config.yaml
n_layer: 10
init_std_o: 0.00388
grad_clip: 2.0
MLP neurons of a small language model. Each row is named by its layer, matrix (up: input weights; down: output weights) and neuron, and shows model dimensions 16-79. Each number is 50 + 15 x the weight over its row's rms, rounded and kept within 0 to 99.
Before each neuron's rows, "fires on" lists the tokens most often at its 100 highest values on Wikipedia text that the model never trained on.

fires on: ",", ".", "°", "′"
L7.up127:41 52 61 67 48 59 49 05 84 32 38 60 31 41 40 66 72 30 53 43 43 42 39 52 32 77 61 41 60 79 38 24 36 12 41 42 43 74 24 72 50 54 38 47 51 67 51 48 59 81 39 39 42 44 82 52 46 56 32 51 52 38 33 27
L7.down127:52 48 49 27 30 48 62 55 36 92 39 73 62 42 36 56 41 46 46 53 54 65 49 52 31 65 66 45 47 58 14 76 52 54 74 50 50 64 73 43 61 66 23 56 46 59 73 69 59 68 35 46 40 79 38 46 38 57 43 54 70 57 55 64

fires on: " ", " −", " +", "−", "–", "."
L7.up346:66 77 60 59 47 49 58 33 52 34 49 57 61 27 45 28 48 47 44 52 41 59 34 46 34 61 55 63 37 59 37 56 39 59 57 51 50 49 31 27 51 30 65 29 69 46 32 47 63 56 71 42 47 45 43 72 76 52 11 37 35 68 45 47
L7.down346:22 44 38 63 65 58 45 42 48 49 63 69 48 45 71 53 60 56 37 60 47 39 26 62 58 46 24 58 52 49 50 53 69 57 60 63 36 62 67 51 77 44 21 71 44 55 53 35 15 58 46 64 42 64 40 56 58 13 24 54 87 47 32 58

fires on: "ol", "i", "l", "ov"
L2.up902:47 57 43 53 64 56 63 74 29 70 59 65 46 88 46 57 66 58 78 80 53 54 45 15 30 60 38 38 54 35 63 58 63 33 45 29 38 19 75 34 45 58 35 58 37 66 30 65 64 49 47 54 39 54 45 50 54 09 60 33 55 48 84 37
L2.down902:51 40 33 64 54 43 40 43 62 61 52 49 69 65 37 26 41 42 54 52 70 47 61 59 34 22 48 39 46 22 54 40 23 75 58 77 45 56 68 30 46 70 45 57 43 49 84 49 41 39 68 26 58 55 58 62 23 64 55 45 22 56 18 85

fires on: " March", " January", " September", " February", " November", " April"
L7.up1365:52 52 37 44 73 39 47 50 39 59 28 35 44 50 45 44 46 41 44 63 51 70 48 70 43 38 40 57 74 53 38 32 50 84 63 45 60 43 29 56 44 45 66 63 53 60 06 44 36 36 66 45 50 52 65 42 74 44 50 49 52 30 65 84
L7.down1365:53 51 59 52 52 52 25 67 49 61 44 23 35 70 68 24 46 66 51 49 55 52 56 60 38 39 63 49 31 61 31 38 65 57 25 68 56 58 34 57 54 69 42 51 65 29 45 65 43 20 56 53 29 61 55 62 55 35 51 79 46 36 45 63

fires on: " a", " A", "A"
L7.up495:22 42 75 58 62 56 34 42 49 48 13 68 42 68 14 60 52 62 59 46 48 90 30 48 47 60 51 46 53 56 49 40 69 56 66 71 31 41 58 57 54 66 64 34 68 59 62 32 36 59 75 56 61 61 49 44 44 47 66 27 54 11 26 37
L7.down495:49 40 27 69 24 50 42 36 62 63 72 39 60 38 31 41 44 57 31 29 38 51 55 53 54 54 58 47 58 57 48 67 76 59 21 37 56 43 40 53 37 43 74 52 25 38 67 49 63 65 44 52 45 34 41 58 38 59 36 46 86 30 52 49

fires on: ",", " |", "-", "),", ")"
L7.up1494:57 60 68 43 76 52 49 60 47 37 75 47 69 70 43 39 42 61 51 93 61 44 27 47 59 38 36 40 68 42 66 31 56 40 77 54 56 43 79 36 44 72 59 46 53 42 61 54 42 60 42 39 56 28 76 36 49 58 91 58 32 39 46 72
L7.down1494:64 53 77 46 61 42 53 75 62 48 53 48 46 56 61 54 52 76 43 71 29 65 28 54 76 56 44 48 67 52 33 19 70 55 48 55 37 44 66 66 23 32 60 39 32 42 66 65 29 55 20 44 53 67 65 46 62 50 74 52 50 46 73 77

fires on: ",", "r"
L7.up1504:64 56 45 63 51 77 30 18 45 54 57 51 22 39 50 47 44 49 45 51 45 60 49 36 40 41 79 45 51 79 23 32 51 57 40 28 49 65 48 76 60 43 60 64 57 68 46 73 46 42 31 42 38 45 60 43 61 51 44 54 68 41 58 67
L7.down1504:41 43 55 43 56 44 23 10 46 69 46 57 46 32 73 69 36 58 67 61 35 81 62 69 60 44 45 38 73 35 42 53 81 75 70 54 46 58 61 44 65 45 30 47 30 77 43 45 66 51 34 35 55 68 54 41 55 48 45 60 54 51 68 51

fires on: " \"", " and", ",", "\\", "ti", " non"
L7.up598:67 71 59 60 14 44 24 26 72 30 78 55 66 59 38 55 74 55 44 46 42 59 14 46 38 75 56 36 47 75 49 34 34 58 57 55 54 41 61 55 58 43 61 58 66 67 71 47 51 66 55 59 63 44 64 48 45 35 65 42 45 72 43 54
L7.down598:84 42 59 47 45 64 56 23 25 63 56 44 17 59 31 77 49 54 58 68 32 67 50 19 70 33 48 55 58 47 54 42 56 65 39 68 42 31 56 73 70 36 46 49 31 70 29 52 46 39 28 41 50 69 40 66 49 56 77 56 67 47 57 37

fires on: " for", " C", " A", "for", " of", " U"
L7.up320:40 61 81 82 68 29 48 72 82 42 65 24 60 55 35 27 54 58 59 55 33 62 11 67 60 69 54 70 36 50 55 29 40 69 45 62 47 36 53 45 55 50 35 37 87 43 40 44 46 51 69 60 41 53 47 21 69 29 52 35 27 74 25 21
L7.down320:72 57 50 44 50 27 31 46 59 36 41 43 46 42 53 60 12 42 31 55 42 49 50 24 50 33 54 34 36 59 42 55 78 11 76 39 59 30 61 55 66 49 48 51 49 45 59 63 53 64 21 56 32 66 58 36 61 53 34 35 53 45 42 44

fires on: "\n", ")\n", ".\n\n", "|", " were", " is"
L2.up132:42 66 57 62 66 62 43 42 57 51 65 51 43 55 42 42 52 30 34 41 62 63 09 66 72 40 58 24 55 27 57 62 62 45 55 63 38 25 63 56 68 23 59 59 70 13 56 58 31 50 52 42 75 62 30 52 52 55 64 38 57 49 41 51
L2.down132:34 50 62 55 62 34 37 65 62 56 29 35 40 50 29 64 55 35 64 33 58 53 50 65 24 53 78 54 56 51 39 74 76 64 39 49 36 23 66 58 49 44 55 47 42 48 53 54 55 66 53 58 62 59 37 62 56 46 60 47 45 43 28 39

fires on: ".", "\n", ","
L5.up539:39 34 53 56 50 24 19 73 56 47 56 62 50 48 55 61 55 67 31 55 64 54 56 60 25 26 58 43 70 32 68 50 56 70 63 35 75 28 79 38 69 64 47 70 79 59 71 65 57 28 61 52 27 38 58 32 52 54 45 42 54 51 23 68
L5.down539:44 28 19 45 83 37 71 41 42 39 62 62 53 63 34 46 40 93 42 49 53 27 53 60 20 72 42 62 66 56 55 57 68 64 55 59 40 44 16 47 79 51 36 46 44 52 67 67 20 52 37 62 40 34 70 47 45 35 60 47 84 66 46 64

fires on: "2", "3", "4", " |", "8", "5"
L2.up1143:57 66 72 23 53 37 51 44 64 63 46 51 65 49 50 43 47 44 22 35 26 78 41 48 40 44 39 32 37 48 53 47 58 44 37 61 28 56 61 49 61 65 36 39 68 33 49 77 13 80 52 44 49 33 45 56 56 67 42 72 31 83 00 53
L2.down1143:66 37 61 43 21 68 82 53 39 38 25 43 50 39 52 25 59 61 53 38 35 33 53 52 61 64 48 65 53 65 53 50 46 39 53 55 43 44 51 63 63 56 56 49 82 69 76 32 44 71 18 66 60 50 30 59 30 75 41 69 38 51 49 47

fires on: ".", ","
L7.up1265:44 51 49 65 36 63 59 22 70 39 64 59 55 59 60 48 50 59 41 67 54 35 25 55 56 70 55 59 55 35 32 41 35 40 72 69 62 67 38 43 57 17 47 62 62 81 66 29 54 47 68 87 46 40 48 62 61 53 65 78 37 52 58 51
L7.down1265:33 62 46 46 78 68 24 54 55 63 58 73 67 55 39 50 61 32 33 65 66 39 41 34 51 49 45 29 48 19 34 48 60 70 63 47 18 54 65 54 72 46 29 60 51 60 51 63 78 34 45 43 38 67 39 45 73 65 70 56 43 51 40 52

fires on: " of", "ince", ".", "а", " March", " January"
L5.up1006:51 51 53 53 59 32 51 48 23 51 43 47 21 50 64 49 67 34 48 43 99 67 29 85 52 33 46 53 46 56 51 54 25 58 65 41 63 31 32 56 26 41 61 29 55 54 44 67 46 61 59 37 40 25 39 28 81 50 54 74 59 42 38 36
L5.down1006:41 74 17 61 43 25 48 41 75 44 26 51 52 42 63 33 39 57 56 38 52 97 42 44 50 55 67 37 65 57 52 63 45 69 47 44 48 71 37 55 66 43 23 47 81 47 43 37 49 57 75 43 44 51 74 60 53 39 36 57 38 39 66 61

fires on: " ", "al", " two", " stat", "ac", " num"
L5.up893:50 69 67 53 65 48 37 59 57 23 53 67 41 27 31 50 36 76 50 46 31 99 41 48 66 30 53 80 50 65 53 49 69 76 54 68 41 55 61 34 32 59 41 41 46 33 69 44 48 28 73 63 53 46 24 71 73 61 44 52 27 59 51 50
L5.down893:42 25 59 51 54 46 31 60 80 41 54 63 47 52 28 37 55 66 60 44 55 64 29 46 52 63 69 37 61 50 68 22 75 26 44 66 44 47 92 38 56 51 28 56 32 37 34 45 57 45 48 25 46 52 57 63 35 39 60 61 67 51 66 33

fires on: "3", "4", "2", "9", " g", "8"
L5.up110:87 49 48 30 51 68 20 31 61 30 54 45 50 43 59 45 68 61 34 68 65 53 31 50 36 43 63 48 64 50 45 55 40 34 38 65 47 91 47 31 55 59 74 44 62 80 42 74 20 49 59 31 43 70 63 55 45 53 13 47 41 52 52 70
L5.down110:46 60 57 33 39 42 51 51 56 38 65 53 64 40 56 43 68 26 73 26 54 41 60 45 45 54 78 66 53 27 64 64 47 40 69 40 27 39 38 54 56 23 14 32 16 48 59 70 24 55 67 80 42 61 49 51 37 59 54 45 45 52 58 49

fires on: ",", "),", " and", ";"
L5.up650:66 59 59 58 56 55 40 52 40 34 92 48 55 39 34 47 46 60 63 90 83 68 04 27 50 48 57 39 59 52 31 40 63 64 77 19 53 46 50 54 35 28 55 44 70 37 54 66 52 64 54 45 47 55 37 38 46 34 52 48 39 28 51 67
L5.down650:49 68 48 71 52 30 42 62 64 44 37 41 35 16 37 30 40 58 58 41 45 53 38 52 37 68 53 55 39 42 50 46 72 59 37 34 45 49 48 52 26 48 33 95 67 32 72 37 64 51 37 44 73 49 58 57 66 58 66 35 39 43 54 77

fires on: ".", ",", "201", "199", "197", "198"
L7.up1334:59 44 50 52 60 63 34 51 79 44 67 39 51 59 32 51 60 30 41 48 65 40 53 13 42 42 48 34 56 72 32 44 57 58 36 62 29 62 47 63 22 51 39 68 29 35 75 55 53 51 44 49 31 57 35 56 67 31 28 47 36 56 45 66
L7.down1334:57 46 54 70 64 20 40 35 69 59 57 44 78 35 40 49 34 39 54 58 75 76 62 53 58 47 47 64 46 36 26 56 44 64 62 44 27 63 52 56 37 28 48 50 56 69 45 50 47 22 58 44 42 57 46 56 64 47 21 59 58 51 66 57

fires on: " ", ".", "T", " League"
L2.up987:56 44 68 42 54 14 29 47 68 46 57 84 31 30 38 32 99 57 54 47 63 65 47 41 76 32 55 48 45 34 57 65 38 46 58 52 49 58 54 47 40 27 60 66 64 47 49 38 76 51 54 44 68 55 56 30 50 74 37 57 42 51 54 60
L2.down987:65 31 69 47 48 53 49 33 33 17 27 50 30 62 60 33 38 54 43 64 04 53 50 69 48 47 48 55 71 64 34 62 73 61 70 61 49 61 39 37 61 58 60 66 74 48 53 39 17 45 29 54 53 63 57 70 40 52 55 57 41 62 47 69

fires on: " ", " ("
L7.up460:72 78 43 53 58 13 51 30 46 61 56 73 45 35 35 55 64 55 53 62 45 32 51 50 30 41 44 44 49 50 40 55 48 61 33 89 34 71 71 45 47 42 46 59 57 61 53 52 61 70 39 54 50 82 80 33 52 38 58 46 56 54 40 62
L7.down460:40 36 34 42 77 76 57 50 40 46 32 64 43 67 34 53 36 33 40 47 50 39 67 66 55 37 65 54 67 46 64 41 65 39 38 19 46 35 47 40 42 58 54 53 59 42 43 54 32 53 68 44 53 54 44 42 35 56 43 48 48 60 46 44

fires on: "A", " a", "s", "c", ":", "h"
L2.up320:86 72 50 40 55 51 41 40 55 44 41 60 35 73 38 26 69 45 55 38 27 56 21 35 48 44 47 56 47 72 57 27 50 72 43 60 40 42 36 34 34 79 33 43 76 90 39 52 67 43 56 34 72 51 42 51 74 36 45 44 43 33 27 34
L2.down320:59 28 51 72 58 47 68 63 68 67 66 41 28 39 15 23 51 53 37 72 49 64 40 64 73 61 18 56 42 59 39 66 47 49 36 58 35 39 38 55 24 48 51 31 49 34 58 42 61 36 52 46 35 31 33 57 53 35 57 78 62 06 32 83

fires on: "\n", ")\n", " =\n\n", " F"
L5.up924:61 37 71 59 57 51 55 46 41 55 60 61 51 60 26 28 58 55 59 64 55 61 23 65 15 40 49 54 57 48 61 47 54 69 72 43 72 44 45 51 59 43 54 56 47 34 61 59 22 78 48 21 59 30 43 26 60 62 44 72 50 61 19 89
L5.down924:51 40 62 40 38 33 69 68 62 52 55 55 54 36 36 70 59 62 45 61 59 42 66 68 35 50 36 45 98 47 51 55 53 51 10 57 60 50 47 62 83 40 55 37 32 26 53 59 59 57 42 55 48 58 65 48 75 58 31 34 66 40 35 54

fires on: ".", "7", "8", ";", "2", "6"
L2.up1449:62 44 41 27 50 42 40 41 64 41 70 55 40 41 36 19 98 32 61 69 50 48 52 33 48 33 70 09 52 35 54 49 65 46 54 53 61 44 67 56 54 74 69 41 66 20 53 37 37 67 60 18 84 35 76 28 45 59 65 37 52 88 24 70
L2.down1449:46 31 40 45 45 68 65 75 32 32 46 55 55 45 38 50 17 44 33 54 42 62 54 39 50 39 45 47 47 35 53 47 76 30 61 48 46 71 57 89 49 55 76 59 54 34 69 25 32 06 36 33 52 64 46 38 23 47 46 49 63 64 54 50

fires on: "n", ".", "ov", "ent", "t", "ract"
L2.up1336:44 39 29 42 62 36 54 32 27 35 33 59 65 53 66 59 79 42 35 71 54 47 48 60 41 52 38 51 58 45 54 51 45 57 52 44 66 23 27 32 53 59 34 56 53 49 55 72 50 51 88 37 32 28 74 61 55 29 59 21 50 48 58 45
L2.down1336:33 25 12 46 54 69 47 61 51 51 45 71 65 63 56 53 58 57 58 51 50 92 47 44 50 72 32 53 64 60 39 61 69 58 67 55 67 43 33 59 49 51 67 68 70 13 41 78 39 62 47 35 34 37 70 57 72 48 49 30 55 72 59 48

fires on: ",", ".", "°", "′"
L7.up934:55 61 52 59 56 50 33 30 72 50 61 40 49 10 55 31 41 72 55 80 36 69 24 39 37 24 57 50 62 53 49 46 86 61 64 57 60 50 53 36 37 59 40 57 74 61 50 41 53 69 57 51 56 36 43 37 72 52 19 52 36 52 66 44
L7.down934:58 44 47 46 65 47 48 52 85 55 69 60 55 32 40 54 39 33 53 83 68 69 39 33 56 41 43 40 55 60 24 53 84 59 57 52 41 64 35 54 45 56 52 87 35 47 61 55 48 61 34 53 46 54 56 51 81 51 35 64 45 48 70 79

fires on: " ", ",", "1", "3", "2", "5"
L2.up1144:61 50 58 56 38 50 59 33 28 44 72 72 33 73 76 30 53 55 30 36 50 65 31 53 25 47 65 65 35 33 44 38 50 50 38 60 37 48 42 53 42 46 65 49 53 83 37 99 58 50 49 43 39 38 50 48 62 28 51 38 55 50 49 33
L2.down1144:31 51 23 37 40 68 52 49 64 54 34 58 50 74 00 53 44 29 31 58 56 44 41 28 86 44 51 42 40 23 24 17 71 51 63 52 72 65 48 57 56 35 43 50 61 72 60 53 62 32 40 28 74 74 47 43 76 52 47 41 64 40 51 42

fires on: "-", " (", " in", ".", "(", " /"
L5.up812:51 38 73 37 83 49 41 43 43 13 52 57 46 36 69 25 53 52 43 40 62 45 30 49 29 40 54 38 56 60 49 62 36 50 56 59 43 54 73 50 64 69 71 44 84 64 58 50 63 59 54 52 67 55 55 48 70 38 68 36 43 52 39 73
L5.down812:36 39 46 29 69 52 31 47 52 42 50 45 35 87 30 46 41 49 55 48 57 31 42 50 60 58 62 32 38 47 66 77 41 39 67 76 49 14 21 29 56 52 65 73 54 42 62 47 75 53 46 52 50 37 44 66 52 66 37 73 35 76 68 49

fires on: ".", " ", ".\"", ";"
L2.up429:75 40 44 70 52 57 57 43 53 18 37 82 16 50 15 27 70 41 63 68 53 56 41 47 47 32 45 43 54 35 50 75 49 43 47 56 56 22 50 53 74 33 67 52 78 29 50 53 52 43 66 39 73 68 71 22 41 62 35 38 54 76 42 82
L2.down429:42 74 80 60 40 42 40 66 38 35 21 51 20 35 54 79 37 53 25 53 26 38 43 63 66 41 34 31 50 37 40 25 69 35 66 56 49 54 66 55 57 40 77 59 46 16 58 52 26 49 49 51 55 64 34 60 37 43 47 67 69 46 55 59

fires on: " ", " ad", "4", "2", ","
L5.up1401:88 67 30 54 56 48 68 39 71 54 61 63 45 52 38 33 44 52 47 82 46 41 42 15 53 61 61 37 21 35 39 61 53 46 34 68 59 48 29 45 55 65 79 62 83 47 37 62 46 70 37 65 66 66 59 38 48 36 37 48 35 84 43 68
L5.down1401:33 57 79 46 33 71 25 49 44 64 76 36 37 39 31 54 65 54 74 25 55 42 53 75 47 34 48 53 42 80 37 16 55 54 60 23 48 47 37 65 71 25 38 35 43 43 48 58 43 49 50 57 62 52 36 46 36 56 43 49 56 38 64 15

fires on: " ", "uk", "ur", "d", "ag"
L5.up417:69 58 63 39 46 35 39 53 39 40 72 46 43 70 44 28 59 60 27 52 42 44 41 51 66 53 69 55 62 57 42 19 65 55 32 98 26 53 60 68 39 27 62 58 03 27 61 60 54 56 41 46 27 44 17 40 78 37 48 37 50 44 44 75
L5.down417:46 55 43 68 50 51 59 37 79 74 49 55 65 37 41 57 47 79 37 66 61 41 61 57 48 72 34 60 61 39 31 37 46 27 22 60 57 28 64 39 52 51 44 41 65 67 11 43 46 27 48 43 60 51 38 57 39 58 76 53 45 60 50 28

fires on: ".", " ", ":", " become"
L2.up1498:76 57 34 55 64 46 17 45 76 44 49 69 73 41 31 54 70 69 76 57 47 57 44 45 43 44 42 39 60 42 47 52 58 45 44 64 57 44 65 37 48 42 66 53 66 44 58 57 62 22 71 36 75 64 79 35 62 94 72 35 37 47 52 62
L2.down1498:50 64 60 53 33 42 50 44 10 50 17 30 51 47 59 85 41 64 43 46 49 66 37 43 57 31 27 65 43 64 55 61 67 47 62 60 47 32 39 39 58 47 42 59 53 40 67 58 21 55 12 35 29 48 45 54 14 59 65 59 48 62 61 47

fires on: ",", " (", "ver", "er", " |", ")"
L2.up1371:60 42 42 48 52 39 47 47 62 41 56 45 53 39 23 47 68 37 30 45 33 44 56 51 62 28 53 62 32 54 69 38 61 66 46 84 34 46 55 36 57 49 46 65 65 42 39 67 31 51 53 54 70 42 63 54 46 80 29 44 27 67 55 54
L2.down1371:60 42 41 52 43 42 28 68 78 62 42 62 17 34 31 46 47 63 52 45 50 59 52 53 22 93 48 33 43 53 55 62 50 75 48 41 35 31 44 33 55 43 51 61 59 60 60 64 62 52 64 00 55 49 54 50 73 74 39 50 18 40 26 30

fires on: ","
L5.up645:68 37 47 71 35 61 45 46 54 61 47 64 31 54 44 56 56 36 55 78 62 46 66 29 51 28 75 40 68 71 54 37 60 62 58 23 54 57 58 39 39 32 37 39 33 68 70 52 57 64 47 44 34 57 85 55 26 39 33 29 39 43 54 59
L5.down645:32 28 52 57 62 44 41 13 72 73 41 44 51 29 34 70 32 39 40 43 55 55 69 53 50 43 53 34 32 68 47 59 69 52 55 28 45 34 48 55 59 64 55 74 73 72 47 47 48 38 51 21 40 59 36 61 60 34 50 41 49 60 79 77

fires on: "0", ",", "2", "8", "te", " ro"
L2.up1439:87 51 56 76 32 73 37 19 42 51 58 57 50 52 36 41 49 21 09 21 45 56 52 33 21 36 50 55 52 35 47 56 70 64 37 41 31 49 44 50 45 57 61 42 42 25 36 63 46 72 53 61 42 52 55 25 62 51 64 52 40 64 38 49
L2.down1439:44 37 70 60 25 38 73 51 56 79 86 36 66 27 58 40 44 48 58 31 62 41 49 16 63 56 53 61 57 42 61 48 73 37 58 46 44 56 53 44 58 64 47 48 30 60 56 37 56 77 30 32 64 72 61 52 36 43 49 62 65 61 67 61

fires on: "U", "O", "A", "L", "Y", "E"
L2.up930:60 64 68 65 41 66 49 59 45 42 60 39 48 46 44 41 39 64 61 41 26 65 24 37 62 67 43 61 39 57 53 42 62 49 18 57 16 44 54 40 39 55 54 46 34 62 30 76 50 46 68 36 22 40 60 61 40 45 55 15 36 52 44 39
L2.down930:65 23 63 62 41 52 41 37 60 47 68 35 31 40 70 45 45 63 30 45 42 45 79 66 52 76 76 45 62 70 68 27 57 51 21 88 77 55 13 69 39 36 83 59 35 34 47 48 49 32 74 44 36 41 30 63 23 47 30 53 61 62 61 32

fires on: "–", "-", "ot", "on", "A", " ("
L5.up1322:81 37 28 47 57 47 29 29 61 36 59 50 52 64 62 58 63 64 77 38 50 57 65 54 43 19 51 60 52 45 61 54 27 49 19 49 49 48 78 54 42 71 69 59 56 54 57 69 69 56 58 33 33 68 45 22 60 34 42 73 72 42 23 59
L5.down1322:44 55 26 64 43 41 41 65 05 13 77 23 50 51 51 45 35 44 44 48 86 63 70 41 60 62 55 29 43 40 51 68 45 61 87 51 46 35 35 20 44 38 49 40 65 47 54 51 37 62 50 46 34 39 48 56 48 46 40 43 16 42 38 39

fires on: " (", " M"
L5.up687:60 46 56 57 70 52 28 53 48 19 43 58 25 48 46 34 60 47 70 45 67 43 57 44 44 09 51 49 48 56 51 76 22 35 46 53 38 42 48 43 50 61 54 58 63 65 45 60 41 55 54 58 78 65 36 27 54 59 28 37 37 66 17 67
L5.down687:65 29 30 49 51 53 55 55 55 53 60 32 41 46 67 41 49 45 55 59 44 33 66 58 55 42 59 36 54 53 60 41 49 73 36 26 54 14 14 26 60 62 47 52 58 66 39 45 55 71 80 20 88 52 29 46 48 63 67 50 20 65 40 22

fires on: " a", " in", " de", "In", " van", " A"
L7.up26:57 63 41 48 45 70 52 33 45 78 27 52 50 66 62 08 65 66 60 53 55 89 47 55 78 49 21 38 37 72 53 32 63 55 26 79 57 44 65 63 33 53 80 65 58 52 65 52 40 50 42 34 38 41 51 51 59 38 60 56 56 21 21 61
L7.down26:62 56 52 55 60 39 43 14 44 55 53 42 17 62 49 43 49 70 34 47 42 35 50 73 47 66 39 60 46 39 57 66 63 55 45 54 33 66 33 61 39 51 75 32 37 67 53 58 69 56 54 40 42 52 40 59 61 41 44 63 52 00 52 51

fires on: " to", " ft", " by"
L2.up1145:61 66 85 73 51 74 50 39 57 64 61 42 59 63 23 64 33 53 53 41 24 82 41 29 33 69 52 39 70 54 53 66 69 78 34 50 41 45 46 41 48 57 59 57 45 42 35 62 72 65 63 38 38 59 52 59 50 51 48 17 04 44 72 61
L2.down1145:73 50 33 39 52 37 53 71 56 57 68 55 55 73 24 60 53 70 49 42 39 56 34 52 53 36 70 40 58 73 44 58 55 87 38 47 46 48 44 48 26 59 49 81 56 23 51 47 73 47 70 55 67 46 41 32 48 32 32 78 26 36 47 71

fires on: "B", " b", "ent", "cent", "ust", " voc"
L7.up50:62 56 46 42 34 41 65 40 36 41 50 45 44 53 58 43 45 40 39 65 51 62 54 50 58 59 50 80 75 60 45 56 49 52 39 59 51 54 60 39 55 70 70 53 58 40 53 87 30 35 56 32 76 38 76 44 58 37 48 37 64 59 34 40
L7.down50:52 65 52 37 54 53 16 54 57 44 61 38 28 24 18 30 70 34 63 44 68 67 63 22 38 44 63 38 39 50 57 36 60 53 55 62 37 49 50 47 47 41 62 49 39 55 42 49 83 66 45 35 36 71 57 61 67 76 56 44 44 57 62 15

fires on: "'s", ",", " in", " and", " of"
L2.up756:38 46 45 50 53 38 60 46 39 59 68 58 54 64 50 36 86 53 50 65 42 38 39 68 33 59 51 23 53 34 49 69 61 39 52 58 63 29 49 49 41 36 47 55 41 76 16 71 14 58 64 29 52 36 47 49 36 41 42 46 27 64 55 72
L2.down756:14 44 34 66 38 67 62 54 51 62 48 75 67 32 67 42 25 63 11 39 42 28 61 52 19 51 44 56 53 43 48 43 42 66 09 59 28 70 35 40 57 43 71 86 63 34 67 67 69 73 70 30 37 51 66 37 68 49 71 74 45 36 37 68

fires on: " N", " M", "'", " d", " c", " P"
L7.up1453:56 30 56 68 72 70 44 44 36 29 78 78 41 51 34 57 68 45 75 32 78 51 35 70 37 42 58 57 57 56 83 44 49 49 53 84 41 42 33 25 51 23 63 49 35 78 64 60 51 49 63 47 59 53 56 52 57 53 44 67 29 59 49 51
L7.down1453:32 29 23 49 60 61 95 63 37 64 38 64 47 44 28 31 31 27 34 37 48 37 48 58 40 53 38 56 59 59 27 42 39 36 39 60 59 38 41 59 76 34 73 59 60 45 18 65 37 54 54 16 59 55 54 55 56 34 65 47 29 53 39 49

fires on: ",", " ", " the", "ag", "ver", "od"
L5.up1371:44 55 62 48 50 60 32 52 33 15 64 41 46 37 22 12 43 79 21 40 47 77 16 41 43 23 76 71 62 36 31 42 63 71 62 54 42 49 71 89 73 54 54 39 54 38 44 57 46 24 49 57 28 67 45 36 47 40 45 38 25 82 46 47
L5.down1371:47 44 49 54 27 52 32 54 45 58 42 69 46 49 57 28 43 51 55 29 84 43 45 47 57 58 03 67 47 50 50 18 23 25 51 46 51 29 43 37 14 08 73 59 68 32 38 62 60 46 68 49 54 74 19 50 80 37 75 68 61 50 40 40

fires on: " is", " was", " or", " are"
L2.up29:60 41 64 25 62 79 40 32 39 47 66 80 56 75 50 49 53 58 62 33 67 44 40 42 37 66 65 21 25 37 69 58 61 68 36 45 59 39 79 52 41 32 55 52 46 57 33 47 26 78 60 18 61 38 40 38 42 39 62 37 46 48 50 52
L2.down29:62 38 50 46 54 39 33 68 43 30 32 28 37 42 42 66 56 56 37 71 79 45 42 47 65 12 58 55 45 54 49 34 67 66 41 45 25 78 64 62 41 46 76 52 59 46 49 33 45 51 69 44 21 65 54 67 23 41 50 24 71 39 51 63

fires on: " in", " is", " of", " was", " were"
L2.up422:53 63 64 28 57 32 40 28 35 58 49 43 49 70 51 42 65 67 57 39 45 43 52 51 43 47 67 40 27 21 65 83 27 61 40 61 46 42 47 32 46 03 37 59 67 17 45 59 17 40 71 42 83 63 58 61 38 65 42 48 38 67 40 50
L2.down422:41 41 62 49 51 34 57 86 53 64 51 43 28 67 59 76 34 46 53 56 53 30 39 63 32 43 53 56 47 39 40 52 46 73 57 30 48 59 44 24 28 30 74 67 76 36 52 15 54 39 62 70 36 34 76 62 53 66 57 51 65 34 36 36